config.yaml
n_layer: 8
d_model: 256
n_head: 6
n_kv_head: 1
head_dim: 64
d_mlp: 896
vocab_size: 8192
activation: "relu"
norm: "layernorm"
norm_place: "pre"
norm_eps: 1e-05
positions: "rope"
rope_base: 500000.0
rope_fraction: 1.0
qk_norm: false
attn_scale: 0.125
bias: "none"
tie_embeddings: true
parallel_block: false
init: "uniform"
init_std_qkv: 0.0416
init_std_o: 0.0085
init_std_up: 0.0416
init_std_down: 0.00557
init_mimetic: 0.7
optimizer: "muon_variant"
lr: 0.00891
lr_mult_qkv: 0.5
lr_mult_down: 2.0
lr_head: 0.00603
warmup_steps: 200
schedule: "wsd"
decay_fraction: 0.736
decay_shape: "linear"
final_lr_fraction: 0.0
batch_tokens: 32768
seq_len: 512
doc_mask: false
train_tokens: 192800000
steps: 5884
dataset: "wikipedia_en"
MLP neurons of a small language model. Each row is named by its layer, matrix (up: input weights; down: output weights) and neuron, and shows model dimensions 144-239. Each number is 500 + 40 x the weight over its row's rms, rounded and kept within 0 to 999. Numbers have three digits each.
After each neuron's rows, "fires on" lists the tokens most often at its 100 highest values on Wikipedia text that the model never trained on.

L3.up171:497460493501528472511506516483496569456498490421487534563449572484564388449464434546532518507506507524490551484494487484499486461486476529487504464515463491522458537499413452518547447523486515496478563495478493547533485538512430508455486527552569493509520476452487487518423472513437517516
L3.down171:543563517459467534465535510523503470483474546515606487410518497466504517506540509455435526517504505464548507466510472474510499530478448408467530549509550487463437560539501515472525418481500521486499543443503447534445457486485482539470414492566510522545467540499511473491582507505452464520
fires on: ",", "0", "2", "1", "6", "9"

L3.up296:511503550472490484517517478480479569539549510480491468468551462497495570550536530539542525511480465474471508543568490515528545468482559500461436516482478560523490499464587539529459524532516538425520485523579542508457502438461474495485459520494457567506558554503425539503556502521489533470
L3.down296:499478494489555571463469495510555480539444514480512515460532445444469463494432499525532508559492485575485437445501480483541504532574419527462498490498521516511455503546472413465504522487429526546499575504483488418541472482474520530510542438509444559592495539479515514454451548524527473509
fires on: " |", "\n"

L3.up452:546488454475508505472502523465535444463482475500454440519509487562432440482519419606517471478537455506474473500438560481476455484543481500487501517530525498501482432486495440475519460548500507511487506528531544433449525561493477501450507540503561481455508542500538532574522554584452510468
L3.down452:458563555418504451491431455467501542462457451538475428516501478486517516502542412516515508543578485451434540463519509453469483577491479563446444486527499449512476521489523491496447509485436580538516477535464504476405563537506438495544524473533545489555566522460497536552435506473475485454
fires on: " is", ".", " was", " a", " c"

L3.up545:424405495595560467513557513571535505472534455569461550514531585525530511497492483547503472434498481529419514529459515456469526550555476436536522446435487505497470490528378485469456501543516502481419509500516467470446502470433522455560495469487590556533553416531522549544523545539472481494
L3.down545:555531498483551516542520523472416431530486552457503552502449504438524487496519515426492532487554488460512531522453501488452520470432586539536488477482438525439496495526542545519534537527434497518505519529479474473481447465553476490420571507444458458536521550506466454474451477548452530492
fires on: ".", ",", ":", "\"."

L3.up673:492511545492399435436496450506537546511450540442536511524467541452552494446501505481458482526440481524523490464480513476439487424497473491540504472544454522465562501486527470507472507495515487479363460418490576430507536556517467531424472493464463512532455451449482526460466534519523429528
L3.down673:455460587553478467485473530511528523519479472504573502470539485499558539514574484582448478505502571502462458472446506492490493468482409456452498501456506580518484510469579563541453523459502508528458562443512490454479566533528504497556490503486514520543516472570489478522513464496467430485
fires on: " ", ":", " |", " of"

L3.up160:460483483562457514500492585512489503475522507513451546489438463580516489486488489476501472517534519509520503473507509456511427468490497463511483419493540512466499528378482474551518498520467527468536566559530567519532508537501469520534559443477481487488536457511498511589528484507489589535
L3.down160:551456478477488479533528471541499495543450588553542524462518471525494473538570562526517520483492550561472509508524519460575534509534511452506445473527558520515501487478569525500514466499445518488492545441500482522472534516541482450465517485508510575574465516500623500474567510541482519470
fires on: " |", "0", "\n", "1"

L3.up391:453441438520541488480492489491485462459500436540511405590514517526511531508535486443465519462444529477459492558552509484457488534421472511502511453513530498506430572518497437469531486529426525465512508527451433557444508450446457508532460482591513512487514471512435497521459507499511576468
L3.down391:505500565498484510617495509432510484498565482466541501439505504479568473458538451459499514547595465513513502471490494555588510487502525482534535568523526498449535449525500485522484583484483495516565481452528484521504510545463562486466486502491488456503513546512501544532542513556543479474
fires on: ",", "s", "==", "e"

L3.up369:532577529505533508517458509528470554510464483539451488523489451504505499553472413502525543481586527446541589488504390468495484564499489514479585571463446510465500565480487510533509474532508508450535459498484554491475462444538476468517482480559458448425518490551551541502447459508510516593
L3.down369:548487493441518512513521451518540478471526469505496508554438490491525547515560540567431500537435534501457431559484560441497482569449559556468532462452495502492502462564457532482541469493560510512438477511556515511531527542473567462535531514513482469542502472476448479492485525539483535460
fires on: "G", " A", " G", " Ca", " St", " Ma"

L3.up42:434506548491477503521514451512458515483548449442477463531594444579537528501531407421497529479494469484460501485549501470503440530496495447508503513539461500421505578467481519561484531539458542509526476464515531518548476465576480476523488527441491517523536547506468481496556522509514601496
L3.down42:473598513473510525528535447443474532490556529545509480519490545483574576492460520551502520501463585502466521536482548517505541560524486449498472602501518502447508501517525542542441497573507574507559463490493497453497520553497522440443462466443527510509503489513505449453504553563450484526
fires on: "\n"

L3.up111:443537556531404546466470519528540563514489475503471510488506493460508570452555549495553510525447500554445530526478445508542511523493485430565565514553572477582508462474558508533478493470545433578485508508552422460529518434599492446445503546466432545588521504538537496523540452450542493519
L3.down111:499485509505508489527528538473468546405513519523533535445492485526485447472447473449478460487574496479501456483502492550512526568493528521496517516502452503493556518500464456445485550492523494459452432533511555443507497559543513432498458514533495503470488536518477524516481517505447556573
fires on: " ", "1", ".", "4", "3"

L3.up404:488519520489483519591521497508504399455525489493515548510437512464521470505531431523504543459438460508445438480519615427564542496475508483483524503532482533450481467518501505546543488532507461496419501506564541482551495536465468473518569555513452534467489477529505465492527487470476574471
L3.down404:481467461462493471422551431517448485482457518473586487495509450542485542487565562491426542429525517514506594485453470506465495503519446493446492493492490494514512545511551516524489485472529509489479478475494601476449447500562502600506434422411493509483547512515521474502461459492524406499
fires on: "\"", " and", "\",", " but", "g"

L3.up104:436532496515477569483462529531599457474521481495443444466532436490472578508476487500608484464484539566463430510586534515524565478558506506501520527429479578439523507480490485466534483515451519539582387557450497448538516537464503588519442514460477468460424520509546491521494506508473563437
L3.down104:545492477544471503489487491553507539455497473462459500622468536508545520520492477478429495477525442434496532558491513510518449540499555390484457461423497486544502533539583489516521533479475534555414523566566500523481551531511456507502521461560522479450506549541546515575455484451476489469
fires on: "\n", " |", "5", " ", "0"

L3.up562:558484536535443523528518452498515512476488462526437554501538474488474512478517457535580507449452468516461503501550472458530569478505506468553406521509437549503473462504456482524472515479519505525516578487524525542503523526551545514537547502533547522478433536554465502567511499489439479558
L3.down562:524486478497511532481509511438491477517479511492555504497464490492514511539506485468541504478550549489564499504548643520497540507493542452526496434460509503561494492477501569490587512509401469507515512514570535427542471491399527557534404536475521530530456545468455450558518504441446476463
fires on: ".", "\n", "th", " while"

L3.up205:443507449479532527511489493486501548495472390457477479490453484555506485472485512476490493495479593462455467446508534444500458546555462507467560519535462519444456501542505557561521514537467517551496522465480509570544455541465481488494521505515504507516570467581520488517495492549479503485
L3.down205:472500503478504563531487476504497515514498508503453481508416465482544509470519480515511495422498525532491482509538557453516483499511444471513542560513502510467504467548476493541476565447509536590536519449532546501477451487514521530472502406472521544517559561493470448535542514527509398459
fires on: "\n", "=="

L3.up421:491494575517523525524437530512405484499485473444448481510521579597505477469568501497547523520455537473552488511426421506598459449517564443461517487494489455524437496483556479472540464470502476453517506545550481585466510495581539475477460511529487544414486510499463546469458504476457463532
L3.down421:541523475482514614515454498474519518520533547417500467423467441494564492499544436535503541550461535493494469537443517485488484519467448527480542517531473486567476522529404489451516514518488471545539513567538540505548486552445456473491501493573498505475473597538542492437503468529498520504
fires on: " and", " ", "9", "5", "4", "8"

L3.up108:508534516535540519475492424553554473469481533412533471508507554541554498481501540511534458526488487547527584512489511486410501444557475512450501492467470468524482414532451577500472423604501493565578510482572535447599495480444404476501479515517542513444523506497551433551544492497526468458
L3.down108:447552465502531505487491510476494504462600508558479568498408507513520482531474461528535548533486544493410565504540517535528480432501567393464462521548502551482485482538465545519475485523565490585463555515543522448489476524491487521488525414520549496477479521511491460438583489511538508518
fires on: "\n", " ", "-", "o"

L3.up24:476498483536527528543537446505488513495488518471457561448492536488516535481459471477525511521475567470559594481483570545513449458476510475439472389511568489504467483449446497491473528524513467453585488551513461570506471429505546511475509502448523550550525427478483450522529503482448494533
L3.down24:424561453525552543460518501485480444532541526552538447514501477531502475511500411499436532462486539559494451439541457460507542478529501509510543553471472474412532409476511539556455483568517554523496504488483475471484458493517502545546505477506424533456538500432423490493523425455549480510
fires on: "-", " b", "st", "th", " gr"

L3.up715:489554553589430509435508491490528466485444472456512499486465499583459508527550466508536504522475468575488490450552497537518540537531544454499555425453453516507443495567413507461567467523469532510513576491465477477547532530503435531544488505487490481509416501488465537457543479505542560482
L3.down715:545541472460461490523503492567580493560507524528482534576546508509518521567477486431431442456508539471538505470573579509491441479391539469472537510488490459480508500485607510477489458511529490565461487474574505533545547570523487543534458510524515430451512486535503458469512437401443477437
fires on: "\n", " –", " |", "."

L3.up443:516500484518571546506518533483511397477503453595534517546487508515479467541561444479545536506490496478530511524435515528515565422500577568473472575514520473402489539403485478537538520542436560513509496464548502464473545410481492548495515479534467513528495523517525506546525434490485517469
L3.down443:518488481463537478523498459529491470548485492493492504484501572465545522506511520445439463451569532526421507506492456483491420513499516505564489450495534512465450416476598509451488484479532477513496530551419454535447532525543539486500556452505551454460451438518500520441458505493505538477
fires on: " and", "\",", "\""

L3.up304:479471540494484488554554505424472500528473461521497464547514430511515470580549521505465446473509436559471590541511528460426515485537470460566452528585437478562471500496562473497517505448534495501455500479501460419435493553506460510509505540466545513518500512455533414515447525598540476439
L3.down304:474459524498532447490485543534461475455540446474495523486559480498496572551508523543489469503513493459468484527529443495585461425391488483493506514503524589515506536458540493447489529480567552471571517543530519535483527510519541537534479527495458548453463497575469480423495465462487531416
fires on: ":", " |"

L3.up311:468580484491510544564507468538428531529468567568507462460518513500486558479400443535523544566478559499546494505503537517529513459484475432550518503480516521576472524484542459518429516501462525458481461447479465520431510461534472500623508531502512491525474501444532487488537482533541473475
L3.down311:540496549497508473487467500433474541459511501509506509451443516514527507496485576506509498475572563440530491525486496499482506473479478487490491458503514539450490517483511475430513462474573530505475427497494496464457543472474503509511590527499523524529472447514437412479511522506469523553
fires on: "s", " history", "ability", "ology", "ations", "ions"

L3.up91:418538566540500555564421519521515542458498489519532509536499462532499429530426541495543391490460535514528511473562495434531536533482485538522468529506502491418555491518531407548413533466496433525507465478491520567475458549588501421515497514498557521554540503522532452581447440511492503447
L3.down91:499514487489514419487467474477485553567535555507529437480545522447483478550470452484495503440499477413474447499411544420494539494582459474491583505450488453490543427480510510547593571516539463551533527519452516517532477444426551601493439493562553511503524443598470476511534477462534537513
fires on: " ", "==", "e"

L3.up58:439463526506498509477480531470573522526534470428594495486529495477438512515490476544510446488550527442547498519427477502527539455502465561480554467492462500458507508502577484567508512521499531581464531480500453487526499514567519471426483488553465474426537488461509499577457518428515468500
L3.down58:465482495427501496546510477516510500471529558596598501491485437510535500469516435516476552507506523511568468599503498495510528532473408507525490517507483576522488494481409520420481514481512475489436500538492515459525460592526495436467511502519561470475435475507475466514524487523468467458
fires on: " ", "0", ",", ".", "er", "9"

L3.up60:421551519546492402494487536475488425545509505458513483523498427537458516575533516430534519397543516491549531570495506521561532478569455509521537481484540562464558503528490418507463487533491445542436515564538444455459551578498484534489493564477524550560530519505447455501533469478514465484
L3.down60:451514522490468471553459498498528491493484532431467478461494539448521547505462504514473461536510557443446478450481500496510564516491561516560544510573503487476545514565433467604455478518512455500503500511527485486479521536496567551418460474463526531449483539479506518481491528440544482436
fires on: " "

L3.up245:521497531541592523449491487496574496504498504515430503474515538518553472583442508573463517512500538473450481504554537551464448505533478458501513518503544555500440560574522494511431471539489494456477469507475572514518444448574471457491545500527436497490530490513521543565471453441569513609
L3.down245:498447487541484462503575456452473475456487446458525505429502458574506539455536461461550478478458528488471524502525449542570453476552572510528488551543541443531546389513503482495561540532525531476538526487449582541510534528545536445462471577450466482520466442486484475498516539525504511537
fires on: "e", " A", " Ma", " enemy", "ine", "."

L3.up742:539501537494454471545509454451552449548559460459483550530510456547450483477538506478483440536513566573561517536477492519574536497514463470557486436485495535515500521443444500520471517513518524512486473484507501461525472575469515533558534517481563457467502528443474498454538534556553513501
L3.down742:565420510494458484519491532525417437543509511509481507439467573474500476534517503495462463480460456434445528463546432482569485519471541494527498471488482521479533556542487531469518502488549504460522541512538480547527484531469517544466525474492502577503480482422435504441539492435545407514
fires on: " ", "-", " as", " (", "5"

L3.up513:466538450499535484475515505514496494559495489545398482499479534493451492573452541533507495499526544514494530491527528443471452478497450424481587464444496551508506445545566555464459538489491548418574491454560524476504474511461505466547458591476553427512473494569449454575537512541414457507
L3.down513:498493576446562430478471539494529495526501510540471476549471505533462481449570549465458553544464529476445457486501431497527501522461458454448483453484485453589523440500445538477514499542415565496502459530491522476521455528489545494511554526459553495576569487531457530468533479544522519528
fires on: ".", ":", ",", " ", "0"

L3.up100:510594530534497441491450539426480541467549514555465581474503565434474494509480488451549503425462458512468498524487468537452461537545498509551427443499448513471485473525399498498582492541484486437505476475560493498521525509532511529457471468455532530519513505508550450537463499584533469552
L3.down100:574529530565539628510468538524475465479534442575472529424489501479483536458540508534500543533467528563496489481579490491464502484452458485450529535502464419446544475510497501546500477461462526555505491503493513396464532466518522521519554409483526493553470460459505512493529524468495483510
fires on: "st", "ter", " inter", "path", "th"

L3.up240:516509488535505430535441517465487469544516543491543469508382436493441513535519482498461528494452488536429531492567469491511481529485530526439526525430531520512479508521435457524564461507526550562506486396539487447545475547479441509438556515526494521594426568542524519468494438478500561476
L3.down240:537508481559488481499518568540562478494580536490499531466448565501521477527445491411525485498462542473503568518528560503534475574498528423486452440515457488496510553589542571444453486557507496473561467563426482497495497414493527514562500464432504420491543507526540431577493473531468554456
fires on: "\n", "7", "1", " |", " ", "2"

L3.up376:470478545582493442512461504459487448493506492529502506530533469503530512526481497519544526467483459545470532488558592441464569553485515517526543438469466534459474439454504511539503519513420504507428506567530443520539548514480503501503438419472502509509508450488521565527536508535453495504
L3.down376:438523448536533534505524544480433515473450480485484476535493485486571546548445553507474565517512509535424450561477451517453480491464518507528452515493456456460511550511455513506585547425429488502513471537446541489442445476446535496548528521545538502541495472468429573466529525535498557550
fires on: ".", "\"."

L3.up573:467482501536518489471497526470482512569521443465495517511498504456467448526442474527439502469495602489516528481498500510562493532546495454442513426511472406563530482465451436499517506562516523537537481544482532461550529480476591478561503441515499455423535529485427510490411465576504508544
L3.down573:458515515585558540468478464532492493510514551492492479517461535464414477492495495550493558477499485526558543503526478531517495482482503535491485552484557501551523500440479518431448427466496413532519578527531462508482431504488488544399526477457459544482460520439484528618498493515528504520
fires on: "'", " has", " was", " had"

L3.up718:476534541596469452519480552549488486434553496467506485567492480482514538485555487541514552481455494579532548432481548529493521582491514433559486428456505448490488475562437454502527511547408437503449530505519513515423533576516520511500527498455540518546452498557496497535580535500479540514
L3.down718:420504474520511499527468499440494486507471564503544529521510464525585501490525532491499480479528578588512509437487515487483467496510554514518470469460513490467469438473506559451459539474484439582468490510473512507522524412499511410534481441480499549481503553461484501442536461514428483491
fires on: ".", "\n"

L3.up189:546469522552525518517508508474475483480455523508530535493542526548500467443550466511524449463493488430565541518522445519450451474433466533553489501400475509505502471451541573580492498577412460525506550539532541523500547398497507509495522506479536578471563428488505492509570461502476474522
L3.down189:509512534535536408494458519480542501479575473466506475544565519449464471502563508522464505516520499432487478435556449556467503530517464532483515449540559522516550451604503518477514483523493535504519448403456467495492554500433552505453525542421493543484524495488516502496503458464553496554
fires on: "\n", "-", "–", "o", "th"

L3.up477:520504477504540477505513439492543447498517444497468502516435456553429588500447508550518481522506488497485506475499519467487567451541479521492555539503470507479485412491486513481568516512475502453511567457543495517515479478506519454490456555487467477441495500534555456460511520536447441431
L3.down477:393479390443523491434451501523510449469538459538510559544477486515490539510476476460455499540559505515501525529525442537414450550449524491486512458469481551543552521563439570542494449547431524484450436516477594501598463411563495601465516490465500464425497533487504413521463510496540464513
fires on: ",", " and", " –"

L3.up498:467459483509492461513451511459494518494588558438467524487538457520418490458521437493557513513532516439515457443527487524477531523520484473528443557499479477475501511501441514498508442540465465481523521492435454511500426548494453571505479528471496499516575500624508545496515468426416475472
L3.down498:494550529468548532458554576485464476461532441510589520471471434493527430535540510561549502529403472549483515527507520522509530407554530573521523517550435489474508475562477544537521484447494488514462443484511501480491517450527407550448525523559408487472551572463522502503516508478447499535
fires on: "9", "1", "7", "2", "so"

L3.up59:516487450567478472480564585443460466518431509501544441503446522482524502455487509586495538441522429487511498508537459524512540468515531507486454490550478563546491466520446475429536584512520524494481567464509531474515532517457471492528507512512533469511529608540489472520529577536484428470
L3.down59:493549468357542498481509450490585514450543488507449409484431500529418543474514455496469453473472529461499536417531493559486569475515450572534466466548460454507453489522591516469491594476454560489452504436533502552479509499536525461440482487538540478515533538477525507482534542498470519574
fires on: ".", " a", " the", " an", " Born", " |"

L3.up617:461451487546511530531416447470473462550466467508505557536502560497478474501454488500485538467457507477461495498469479540467518463469560538432581483478522545473440538432437469476516489483521537507459484536538497481543462463526484555504549513516479508464533517549445526486512457488561504564
L3.down617:488530494494502401482516441579493502485489501552486444516511420532519589501507574501479456439442501460449519550446487472541447497534454492506500481470481546550565499511514557506497523507508562536539554494448529476527501569488488477509522439551554560467479534499537526501495531475460478500
fires on: ",", " in", " along", " from", " during", " and"

L3.up711:434494408518502480522520435541594520476554497464521576453508546437541542464445476492500543545492492515486497425512497486493436504488486470441442468546384512478503505503588537474512521491484525514471507519428535410474526527554501529548508497465495467555498503551499533472432456458525503494
L3.down711:481516473494499490438508590567471451543554463540582515565509491543537555485500569482522446547431507520535506515441542502554515404599516551542498448519476475463445415430506489526535495530519553502486488398569510536544474546473468521560486479434494456534489465468492501501490472548499555454
fires on: "1", ".", ":", "9", "5"

L3.up515:533471494465444446492418489499504472557502452489548448527504548512513436465564508524499504516578474480519527426418520488507508516580483479484470462484497445528426519529603525514568515514459556600513434501468419530527528481504411494426479412550518553547525491515502477454536438527425579444
L3.down515:499494463497550482508567429481507574441509541487518512473468443534523438508485501447468517568448509544532495562522503508461535498489546486478531495502540552481479576524535493588476470441478515417385469521481514541483505499428575521541510501433486457476432495484507549529529515455514498529
fires on: " E", "9", "0", " of", "e"

L3.up780:445460477513487564554524512515475551450446486502551453437484463471520509480487478463480507530474517470574537512518498494429439536494444468530479533508523492500458482517552508426528513463498506448510439388474565511519535511486516476474514464467494467483472494569491536494499551436492503521
L3.down780:514550450435492466510499559484531524497541500486462515431505429502476525576565452519460474543476504435453495502532488549510563538499515465574517494496478536511519543566486487487456432504468509434532462468549504424534478516475498527499513459481520562470530530537519476444514540477514497516
fires on: " a", "A", "D", "s", "T"

L3.up465:480507522476463600479501440509506523474518505458458463504528468435497525434455460507488521491467592478513538509509417540560534421536507550481559493513477480497513522529469548478439525584512459539575482490531509461532543428488532465479493500495421571566508483484447509421493404519499453533
L3.down465:481507474484532426513504527520529479500450468495533488490495533498490479537442437512519496498488560508557511469514501514480444486579507507485489490560479475470492534517495504539369508529491502486469538466500530442535466550473498470466549446414474530453445507522399503506557458490489463490
fires on: "'", " has", "-", " had"

L3.up377:561547512545492580516517525441459539466469409569521554510529486527536501603490431465529465496489459519447515448549497606507551493460517483521500544517470472492467523468561505510487565471498500540431500513528435499583517502458462477468497463493488491429518481480477397530455491525536504574
L3.down377:458402566530482450451545469491504516525542506496419461537471488493467521570508485515522518557427544571529498531518491464477509514506523484551486499467536483543528508519563515512561510530453481521487479460516568497524504470541461488466516546587529530586483474498527451437549510463490494526
fires on: " States", "\n", " |", "s", "\"", "-"

L3.up526:444538513534514476567493519505539469527512451525519526450530416495490463429521504565541530597392498482483471462510561541483586519507517377525509471517536522530462491499547454517512478449482539476489425459530608525555485432534434516572502481512491487555510435540388495545485461509516474486
L3.down526:507408483432526523433504490455529498483481479478497497516520553527527492398493532509521479526557562458419494442470459532523436448476466528488516531560545531498509531488523522452383410518498413508551540503515483501456649510529566478447503451407464480527533526494499519546546606465460572503
fires on: "s"

L3.up451:502554536499432412502487572499543499510485538512466508515544500566499462530519462528489498407554563495514536484495560485467429466467402530405481504453481497505549454584507414510477496488504568571458468481565489442505585470551550563502452519509492498477468512480488475528486501483507502480
L3.down451:514459443445492533569459511613496484526475486496512495595553519445491513456410478509439612524490522507476470432534536459529450461516556553454555498528519444560524445567518511521448524533568455483466479536489417477508501574510511459527513489495429546444528476478473499433501487527466523458
fires on: " ", "in", "en", " Can"

L3.up132:462621471504467537440462482538513458466508460453505459488514516525489517463477471475538547469559552468511532487540587537537589532541502525512508512466539525532502435544442507599523513548452464561453437507533524482427555499468528497456422507522456464503474507484528480502519547550475560524
L3.down132:533494526466474422470466533468501514480480449482566437490440473524492482465565479510464434544499532555459539464510529524473554543515497486468526548521451498488464604536493529482443427464555561504482476439480498489489419549537522448466546504503446536469522527456461508472467577432539468519
fires on: " is", " =", " was", "\n"

L3.up212:472407506538472479547496489453469519512488495549466452556490451439491481500452565520583511538488422504521448599503473542485528569511464514474494448549475546431493474514528464476453510480510521585442427548562580505478511536602508523452482457528516526530481570511429529495561461445561471478
L3.down212:429527507507499512519526483600495475582510427472497475503513495495534505513514462554545552516535501545391486437481516515496503496578456383504472546393569543465435453481432530525504499505466516485525513475524540468543548508507517560503522549500534529492527520426558513559561484441443514529
fires on: "==", " |", " ", " —", "3"

L3.up214:408452516535529485509425429506509478491537513455493447549495496482491468541534526466511428504488416538556520509435483465520486513545541512563437494453494460479537493478402519470519474550452508530519483552507443528489467511513515477467497455431407534481565553558491497451570491474502452469
L3.down214:518504465473471455463439495445531545418530539514437548499501553463444530492499461476549526503551535458454549535469522513521515488585534469444470505502528508472443543532455449499468503450574499451485506470474519537517511482476545475507480463451532552521482506457458575535558523487474545569
fires on: "0", "9", "5", "7"

L3.up405:493429516592535487468476522471550448471489481529480479531569493571455537440477457548499529542468496546464506508497601469469603528480456467517516485441450553576506468484481487486474482549503470519460546456545481582525506507495587507553419433495488494500486510503537473478519506483544447492
L3.down405:515488500488510493511428464484511532474496461553444438522542522483487516453522466512480480480519519467486506433534494512521521503503525487516469554494516470464451543525513459547467478532545557514536518473579437512522503520531517468582507478517477474465573523491468519488502513503524509568
fires on: ".", "\n", ",", "=="

L3.up117:449506519509449550561426469559512504392426459463543515592503455495571504428558508571502542466478502505517524512492491554553539509469479544473528516442496419405563448483524463562496402492447517473477546513503481515438522477502498477443480525495460522482552446525479538481490471423496501470
L3.down117:448513461438487539511496565528459516565492530470515463542478547555458485446482454459463452458532552490547491506473414464457440515504493536539513524527492542441482529487422509455524528580523495502475497532525501464456458531532594467506546524503456506589478459472521467455533490531502510503
fires on: " ", "-", ","

L3.up1:480486507498465521512460475471470533503528541484435466506518441514480529497564501564471539503440525496497484586527445502435513413525526501552518555561468522500561547614477445518511460475434482479523468569521514493561512537445480447508487528479534518484534469416523521476473535534521435471
L3.down1:510481514520491477457511574479544571502558502515599490477490470467573458597498556552554453522537446514516432501517446436528529550554476524422531533473510443529512497537479516556434535509370465513550536535479435508518548459453501493473442495518452437513549557542509566494516546511533433564
fires on: "\n", " |", " Team", "Source"

L3.up836:524539513609386475512491508497535458436422474498475538589446517501455462442478475557499555487563482506559493499529492462505486464471504508472569520472561503515568466516508472505546490530513452500488576554510568476473530524464535512525470512458499466512567478503512522505379519566497501451
L3.down836:546466518411585524523519482516491511498514526462522468527503491526455496552538466447514444532500503537482517485540482492543521472555467493521463472523627476494497528479371510487505445509509474545538583434441489510496526500457461483604484510601514485477552567485440462500521518546503502541
fires on: "0", "4", ".", "3", "1", "5"

L3.up619:502506454524592498516478484509514489485423463472461404504495517567464512550513447536506543437418478585468533485487568534530555403478547469442583450483501466541472464496444494495471486526504510529483479530538445488474457548508484498479450519517523622477588468544490478583478607501449502495
L3.down619:505478589452549399504423485519534514507536467526515532495468428505510534536538506512527525502482497461516571562533520496488528463472443527460447441529410452455544502448545488516568511520522474551515455550459532463485458442470482452415501474527439444509492490496493525462522578580468467543
fires on: "==", ".", " =="

L3.up748:464523513529487477593503442562517495514505500464491539436471487474516485464469502550459507555555430501566556545534552483448496514439532475525530510544512501536478507369476536494571551556585543408547540468487471535421582503562580433513605458447560504490493495508465531471453486461466524506
L3.down748:473464500544453513456451546416489515476506474614489505474445489576520494443559504565503521476498522482417451463534513556401485524576465569512517506564424540489459537496476500554505492499435499514496469534555488445480439470481475493468554479473489510485538449522454519432504529476525549521
fires on: " Al", " W", " F", " T", " X", " I"

L3.up586:485440518511532510516551550515513454488580497438463485563529566551481478474515452460503462545566478530471537498530487467481531489501515472442527504524412462490378486495546556422482507481458489560508508553485521603452483475542505538527577494545608501540536495493462532425495552466561494496
L3.down586:514460491492468508529437470495456532490469481517517503416496557498484509535620531451400467492409572531502452532432526487487460515541491445492538531523511432556479518515455520482457525531488503444458539443455423529527507529444581486477485550576513478480434506539455446498488507496516565467
fires on: "8", "9", ".", ":", "0", "7"

L3.up478:482549534514491512497502471508503439533503473507473451495516424529494394466453479508502495528487480586596534578516424512421423512473440468467503536473503565562441519473416480539584493538509589471486495521534579535484527519500538534564528478518570489497569498525550495553478536563468467491
L3.down478:510496475508463485545472537483451429463510510585471479471452526501591519554537565569505551511513467475487539497486490516504497536470563454513523548539504548517450509474578506436515498392470525507600520498460486483502554457500510491462558445515461486553487469457475465458434445436521462555
fires on: "G", " F", " G", " W", " And", " T"

L3.up657:537508526520553409510493551516596489488536478476464590511503487488520520566476485528534513589470415500484552471484498411495446509478515445446456457532433590460493536620507500526489506524529483456546474509455446520456518462562463509506462469442575484514509494463506503546473413473516545523
L3.down657:350558481508553488465426479544517457507470535519530512482496498537502535554514515436520425485500432489543539519566536503525484557491569518441579517478453482454470463438480489461598486544565466578542490567539491474518450498477488492472485529631437485426528534474487469459451457476501572490
fires on: "9", "8", "0", "1"

L3.up135:570396496582538438547488450491488508501507408525557474530468505485475525465435467526511484464442424509550505483485462477544470567532442560452509489402489496490436465465513544509507551504508546509528533519551505464511524475551560476426626506483526476440557536510476492520550462549512498496
L3.down135:541488489525496529516475545488472413510494444513590458511419481543479464502479530456492449484521500562554491521514444481534522493519532456465522446508458431569461476509505537458485458505479502478477483513552497458502500542604507508488518540504488424521512493436450466466401568505488486469
fires on: " is", " a", " Is", ",", "less"